{"d_mlp": 3072, "norm_eps": 1e-06, "parallel_block": false, "init_std_up": 0.0142, "init_std_down": 0.00355, "optimizer": "adam_variant", "lr": 0.000533, "beta1": 0.9, "decay_fraction": 1.0, "doc_mask": true, "z_loss": 1e-05}
MLP neurons of a small language model. Each row is named by its layer, matrix (down: output weights) and neuron, and shows model dimensions 512-607. Each number is 128 + 32 x the weight over its row's rms, rounded and kept within 0 to 255. Numbers have three digits each.
A block is one neuron, or neurons of one layer that tend to fire together. After each block is what it responds to, as a language model described it from the Wikipedia text at the highest values.

L4.down74:114102160129148131079092073190140107135139103108132120130125110118095180109072119089080145162135085070130103140111173103152140156167137118148092144148111087157124065077077123133149165113128095129143128119111154180091083171160186150120117092155132169111052133136122134091111129158134137138
L4.down992:089131118156125201109123146117113167102203089121136151120126127094136160098145168144101117096097087173078157099133168126153204153148140143128163087138153120132106120183175115201086077069109135157130115129178084161158182100093118115139097159123088082095132057197118126150160190101144064141
L4.down1002:104117154074144078155182136104074128084171146157155118128120104117086137101152059137141120105177158102102137183095123189107099146150119147110149121100172134136143124089109130155148086088067230097164132131135139177095108130175183146107105144176168113170169145120185159098127028140157171157
L4.down1070:090151119144083128110167117127111201122088150145132094134146146088191183101108092139083087171120156114145133095112131070117138157086123131081186156113132165124175093122095102110126159124123182117149131181111165128083113144103189146161158112164128088055084106078181190111157135057143091164
L4.down1239:132148141123149131187112178148139129114140104141107153077134202091083151149084148091095136131166143161113104139179172112127115183111173130150115134092125134127141112075087136129102101120145105105092117126135150137152135100120134097177063157103192135112138153133101105150122172178115145185
L4.down2221:190121133136109070135191135143098123116112112127142140118110158148067145126135126124113176170138134104098073137081096142142177109121137125163162137099166119111186124151110181162183128082102243115170137150180139151150096164160156150126098134123101121133122137106112122164127147099146094136
L4.down2428:167144104114135107109164143164112092096103160139121100088133097063102114155068155119162124142087118089127078099129092108163092149154139121193106158154173113070128147139083124117136101112059084166098140148129163123121161096109133106152115121075138155089193169142177123215135122149145102224
L4.down2510:088138150123121073118135153122092114140194106132150149092101192129084155182117128180114110167118111182169089138051135192132148144131137116139158094129183115172143093181152133199110130075135191101130159168157127137191104128140097109148152146146082141132132135134176098097096145150177105075
Responds to: Prenominal adjectives after articles. Adjectives or modifier words, often ending a multi-piece word, right after "a/an" and before the noun they describe, e.g. massive, thriving, large.

L2.down10:129128150118133125126206169121196119141131118134156126120132073097158159168165137137131153130182143068086091140143142136178135110115091087137197076115090108138094192093122077124075083111121118190132079070146116104090137107151091114156077130104125159149178151130156136120162151147094111097
L2.down532:181155136117157120111147093164085172189094138166126082100142133123168170099080081087115139198109121216089075117084121130138165125099139089122115060085160076116169177155092148055123112126151146140127104185117121172151044100176180097136081117177105141087132112148120098143134127163111134116
L2.down925:120136112120150113229141118110091141116156058118121140172124121171137125118151093118112136122131104061132224160161156079074115179072089088114148170141109185195105160120115111163160173135113200110109051104095108124087164138143133146105156094114127069147131086140118099157130085093107122136
L2.down1307:129187141137113149162156116133116119134150156111110106169071132200117112062101068154092153104127100153161121152159174171140140080109084104110110158119219134146121134094197054127145143202137143114111093133046177139180136125099171134130121087105084079090187139132084126150096117142142172130
L2.down1528:155139154148148124154175126133170147172077140168179174096135140088150122130057126136143105114157186195137120074085168160120185125138152147136144116069157061163143158136134140140107079096166089142147075131144128111139098166109081092128151137096088121165149126109154216175170132149130153138
L2.down1606:104142124145185101104092120147076195108108124171137110169108108126103154115103140086098141145145132195143080108115151127120137148099103132112110113183163154072132096121113109131167080094166066104136154121155130174141103107169081147074032100173150112097182122163177157123079101124132132131
L2.down1633:168163091129150080148191133072019120127076158128067105049121147128050136158122114087167131111095187139105057106171107101191141117080152138138091087122061168166137106103129107104141144083142082149109077121173102175161097050203128112110115168171123050093129128139150117112103126063113085116
L2.down2462:094123145119124144069087150139175111093147147112107143112116121135145164110127126147131172105151096140149207095167131089151123147096117136153145125118105108084167136091153173173070110111111200095093111160110146136135133138124117144156090135097159142147146097163109088185110160147134145105
Responds to: Word after indefinite article. First word after "a" or "an" in a noun phrase, usually an adjective or noun modifier like private, public, business.

L4.down870:102153081089150133151165136108071164134166160065122158136143125171092160158089094148134091132134114128081148160113113150143138195102084148144115129166150133139103112103173138140170089153126108082146098185190092122178103080198169174165107078070100092125071158138116077117209157133157095165
L4.down1397:156158083117114153070096128116107206118066169138133114097118138142095120115129129095090086088141214098168116066189119136099158153150051144087109164158155071073089148125122125145106144102137131079111094142195130134108196099160120103185139133194159136108114134122139113128148155177099092130
L4.down2294:141146086153145150129135157152154119119134128079170127115099146153072093086150130147217112067179136121125132137135135132148129115108154136095110202123136105106086125119093115091104076162090166102143126110084109145117100158141137119107126110154106124122161124071123146129101174160155104147
L4.down2296:118175134108135133137104146127112157146185081097157118142118092114193130149105089132111113065116170095098079168207119144142127196090159139126066151159106116141171078092131173187140083207100133098094122121181093070142117108115209164104095108099118122137096170096144118101180133127085157143
L4.down2373:121165110168145091119124142141142172140170166045217163163105104080127146153112102142103160122126125200083085106078089124157114173107084141109110181225129111099129132126100176161149119081121090116110147146085120112108198126080167113144128118060140141196133161130163011135111141116117167133
L4.down2377:114151124140107120152134173170110152106176169111158125111069103173124185128155104168143122093106162086103101096086086137090142175096120117087131222136132166111120157147121143131059154156131115118123119067198061127145094112165175148164174095204145137151126141137102136060132139147122137108
L4.down2520:108149188112139122125027047114103116110156122143121110152135067075078181134109156134120099105130094106089152084178127126116120123091091122160105114148075055146172199111130103141093135165092136143124090089165116161178102124137130122117088114160079078122062160113178108137098083133148168114
L4.down2961:133154124125148111152126120120135134071188108139031083175137142113164107076161105143153113082154102150119129115131167113105141118115121101087068070084119182212162101119090119145062155119101070165146113119237174133051134180141147137145118141145108102153142132108154086113081147100125181059
Responds to: Copula and auxiliary slot. Forms of be and auxiliaries right after a subject, or adverbs/not between was/is and a participle, e.g. we're, was not, was regularly.

L3.down1891:152153103058161119136144129119070159067071099118171071125102104118171148128137156079122117115178149113123103164141136120148077130141092122143164129080130117169114096124166082117162128245129134173157097086165101106144064127156160155120091121160107086116087143106104143096085138113130107147
Responds to: Auxiliaries and adverbs before main verb. Auxiliary or modal verbs and sentence adverbs right after the subject, just before the main verb or predicate, such as can be, had been, is often, now, originally.

L2.down20:109062160158102159150196156126132145136132158121109141123146083077104156134174139039103120181164157146139105145072146155155115123091126122134139088131115078119122171118141168152200100130077155166147115103150149154170140115113100089106109111143094106113122084092158108174107148170155160119
L2.down103:162149147159074171142140068165131165130166090148104191145139099169130066137096136139111116121068073133182107092136164069087140116140131150095113095098155109132099123117130127112126089207159112160118214147130076102115071137175118123112112118144104151189125095117180138103104129187113117099
L2.down294:118103120147100123155143169162079144095141130104126119143117117184152138122139138139161084170187129165163051167113131139147136092115144160159102151152123053149145118149145157123117165117149085122138109155069060076139114152131116119147143151104096114174191143116147210183086118124102119112
L2.down657:145123172123123138107096150133081142115129126130116104120125098043107178133134110125120110171095125195108166142084189101093146121117100125111106113071098086145154158156161153150098121182151083116116158155193128097086117092020142081072152070140143165157173089167132175184132105153147166134
L2.down905:125051161132160159132148127147164064112157132099102128125130102211123098148147146129159153137092147239112099138112126096124107062157110150112122105099167081146054120161120176196164130098100091183144160127105143145087106136157080122185158139140119124233147110149119148197104103166123114140
L2.down1407:103071141119105169075061163188121114115126177120162121116122097213122139129130145135167127066136093155136117106211137124173159136132186151162046136032126084097122146085094135127127167094118086160167129144158107095168113129169085116117124122137131177176087149166114122133137115119090155200
L2.down2996:116170167136107139154164128087074187090123097210114107084087124197167100099128087089080137108125157164091160113078094136152157122118121129144125157137072064168115194112125142156150142125090209138152109123104136202131121153183102129083122106116126136097157105126131171144114084130113148155
L2.down3046:093099150097064237114150171101138107101190131154113155117144136182122101141187119114123131072050164116057140100145108136077137117158181156080145152152145105141111122090135140144119137205132116083138124115129098120117133173170097168141119146130121193149072115125101151121159123138108113148
Responds to: Mid-phrase words in quotes. Function words and verbs inside song/episode titles, quoted speech or idioms, often after a pronoun or negation, e.g. "I Never Made", "Whatever It Takes", "I've ever seen".

L2.down120:118185117175181114222173122181203167161135109149092112112191118140173193093137109242123096110071111072112143061079108061124131185157162141166078150121125062144083103081111094101109109124172130081133141115179183060083148120128165137108080134126127166161182105114147158081151094162171135115
L2.down645:141117125112155177149124133105129153080182143154144091116169189115168127112103133097147096165071170087086180147128162180148138145164086105185139144117154124128132127139107160146115062132118107185132177144125105210140104148156054164141128206126130081165141090102058156066165074098109072103
L2.down1227:141135139117117185127116132149150130153175139112119151068112148169116102162136141158121109104145168123102195137143162175118117144116144144122045077162082162073119136109117139123071117132127129081133115104100117210099109113163103152136156130148119161136145177148153130192126086106138137103
L2.down1293:105142139199151093089087120104053137118135096121123056116142130076152208107116138174119136144141156123136184096093138149095142172164160125087078126104125140116147127078143093098150096138135105090147139153087115186101177093112247149135137125128143102068071143171157094077080081078125130190
L2.down1512:090078172138107078156168144144043154130161085129173061159178104149119152123203110089211069158132182086160124199106146124191112097169148157110141136157125125116104108146134132128143121152137123150130140123154166124060145137111137176158155118101176122133134186100183146152100064160122133078
L2.down1816:157139115125143142186121140112147115117186119103137084073100132143062120086150191209141099163095118110081158147136199062123122138133161142142114185120143101099104156126158130104097101071110093149091178111150105117075176111101111171081093145134120138123151143102114089103104164121114161100
L2.down2263:139153164083013153121092145129114135121168109113146146126054094083138114090144093189169164150122127141125168137123181118156119144108149140062174125128128092129163127067137094103081137139134156129078181128133126212089148047123174112124070131130145119150142179093107137093097171171136165136
L2.down2941:114052121078114106160143139134129114113129161111096175112122090123147086164146162088159104155095143225138134180130137172112109117082137092117156122099121122144141118183122093074099144125077120190083101140109181175077138086124115179095149084098103083092170156119098134157131114116156143140
Responds to: After-number token. The token right after a number: thousands commas, score dashes, decimal points, units, ordinal suffixes and month names, as in 75,000, 64–61, 24 January.

L4.down248:147146154132139191159090163094133125133153108077161133166072177173118100146147091110137104091151137117097159108118122086174123123154098066161138146166144154143139148171209070117184154134136145159187169118069094105107113109083093101151099166170044054146128144184137067165090098136101076178
L4.down335:102136122116143097145176102064105187180118113084141114151135146169089146092189175143185158128079127100109106185116120097077179110127150144080140108096133132145124088123148154109099148185131146142122118137150147119176137144125143125155138157160134076218161092134185123167103138177139121122
L4.down367:120058087151108108092138111127077170156142147065084122082153139092176116153108083155121110176152081128125101125151107102095164174172105095161088126137119101129141128161178124145134134184093069088132168117109074152128095132098115065175102135140078129066116113201120130137052126137167116181
L4.down523:126130124078119116106124130144131100115129050118152093116137111109103183104125181132133120139104159074061073128124051125121092064097091157115137105089146129131158167125084073163103117116123138129147124137175125112068137208112136125141128138156153115130098153169131166099108164177145126183
L4.down2118:138154173112199163131075132153131107134079150132134078215101174143075126135035166165153113099093147113199111107181125124120145170046096192111095096129132152135112097145107140087142084120102070136122136160114140128079163101156192187117147092145169134064171091117111157102167102132091150082
L4.down2151:112132124197146129129179126146131032165085103154161148096043163110127144118113114155139141121111141170120119102090113111135110138159137133111128137099106100137166077121095093081081129129107110084136123088112111130137135126113091119112132137109112140134117147203084144154154147118080145142
L4.down2492:131130148129180158161133175144116145076172149164166092167120171107187109147118129124152078132137108113107151112115173116211137176133138154114159153114191140137145134122151117168108111107110145131134107135160091153201100131097136129188092139159099118073140151085139139196057193099130159171
L4.down2737:117102164151158147133063128171113175179154127119130073134128118089100059115110171107156144129176095160136076133184145119108109144135106108139115082128143082082091146133141128132067163105121115082116174179181140144099194164110098109119115121113145156130090232117165141115111136150118182144
Responds to: Token after a number. Tokens directly after a number, mostly ordinal suffixes (21st, 82nd, 14th) and separators like commas, dashes and decimal points.

L3.down1306:181114140119124125185141113147111121107118094154112140188108139142121162107135114029129126147129135035150098192133150088141145126121154137147129153111198099124106169118149139127125073141099129154118078108100127092106067149163169135133085088124141173131106098122127107136129065113121115105
Responds to: Indefinite-article head nouns. Singular nouns, or the first content word, heading a noun phrase introduced by a or an, often after adjectives, such as a short article, a large bend, one segment.

L3.down873:138102167147169137144155147144159115113082138130163105138090157149116137167141150120162117179157111145119095149106123157109144109178161148125169069125172136113147114082069118095138123082167082107110109168134115116135177139078117150104147073137093137147087122145098157123131125116148134068
Responds to: Token after a number. Separators and units right after a digit inside numbers, dates, times, scores and ranges, such as 50,000, 10:15, 1050-1300, 10/10.